{
  "n_layer": 16,
  "d_model": 256,
  "n_head": 4,
  "n_kv_head": 4,
  "head_dim": 64,
  "d_mlp": 1024,
  "vocab_size": 6498,
  "activation": "tanh_gelu",
  "norm": "layernorm",
  "norm_place": "pre",
  "norm_eps": 1e-05,
  "positions": "learned",
  "qk_norm": false,
  "attn_scale": 0.125,
  "bias": "all",
  "tie_embeddings": true,
  "parallel_block": false,
  "extras": ["capped logits"],
  "init": "trunc",
  "init_std_qkv": 0.0176,
  "init_std_o": 0.0176,
  "init_std_up": 0.0176,
  "init_std_down": 0.0,
  "optimizer": "muon_variant",
  "lr": 0.00296,
  "lr_mult_o": 1.5,
  "lr_mult_down": 2.0,
  "beta1": 0.93,
  "lr_head": 0.0114,
  "grad_clip": 1.0,
  "warmup_steps": 200,
  "schedule": "wsd",
  "decay_fraction": 0.76,
  "decay_shape": "cos",
  "final_lr_fraction": 0.02,
  "batch_tokens": 131072,
  "seq_len": 2048,
  "doc_mask": true,
  "train_tokens": 792200000,
  "steps": 6045,
  "dataset": "wikipedia_en"
}
MLP neurons of a small language model. Each row is named by its layer, matrix (down: output weights) and neuron, and shows model dimensions 160-255. Each number is 128 + 24 x the weight over its row's rms, rounded and kept within 0 to 255. Numbers have three digits each.
After each neuron's rows, "raises" lists the tokens whose logits its output raises most directly, leaving later layers aside.

L9.down5:143126100134118153105085155132111150121136152124136128114177144091109152167158133120131159173112098154163110114080134055120064131132170178144134109137114138124153137130094093135157137098109125131153138143136132131163077139131121117162152117137129115144116106139147136162098136141114129150
raises: "v", "ld", "va", "ve", "ves"

L2.down485:131103146103110146161168068114124122177109154124133165145157148134080145151130165140183144129119160115081101104142118160112160124129101099137136100117118124104182111143153121110124162146127087123088098129153109134145136123099139151131095152146176144123126070119116106100164118106144100103
raises: "ront", "ather", "erson", "ram", "rom"

L3.down662:166114112095146137096135173116128157133126107144087123118126132136139121112106132123123144133115064164102133150065100120137110148156136117096169132154143158112130106111139137149117130139096105104103128093142102126098117115132111137107146137161106165158151145166109118105132143108097097150
raises: "wn", "rop", ").", "rown", ") was"

L13.down407:136116121114127047131077162118150089115117097085156127138108130143118129122118046102158117121080145139118102121147154151102154124116135143107113091083182127148167126164125147115167108115125114144143150127138142126121125107112154133106123129163153145143113121160154148175149115112137132142
raises: " their", " his", " its", " this", " these"

L13.down125:155136145125115138144123123108105121123084129120133148085143159115112139166119132109170142098173141115131164165121133111104082155087125117114168164121121089080092126145165113124100109082134105098120131141136152124159089120177122099131152121099086164147124150114130179127112100172106139164
raises: "hen", "here", "her", "hr", "he"

L13.down685:159114130135119093089093091090147075147138140176104125149132092133156118122146163096137172104107147121102115164115118109088131136098141109159096094165165146102077154154132128130127088137092142092118171108116070133125138152120118121154178144116125146094134154143117124128099117123126094128
raises: "ese", "es (", "es.", "es were", "es"

L13.down336:102107113132094142131092095127144121093118099144147125138167164114128163139149146146129145158098117167151097141163145097143120125151146137101149094117114169096128165116161141124107106163199151166190135105126126120177116117114125105131080105111134132126102146137163130130147154135132102152
raises: "ying", "imately", "y", "ies.", "row"

L10.down515:111146118148124118156154122128135105152094134122123170118131132130055124129119159105110125128158142085101092138125169164135163089130090190132113076127114154109148101079120123130127129131137118119138149116135160172103158079141168136111099171132130131120105134162123079115153102160139144133
raises: "teen", "ty", "ly.", "aces", "acing"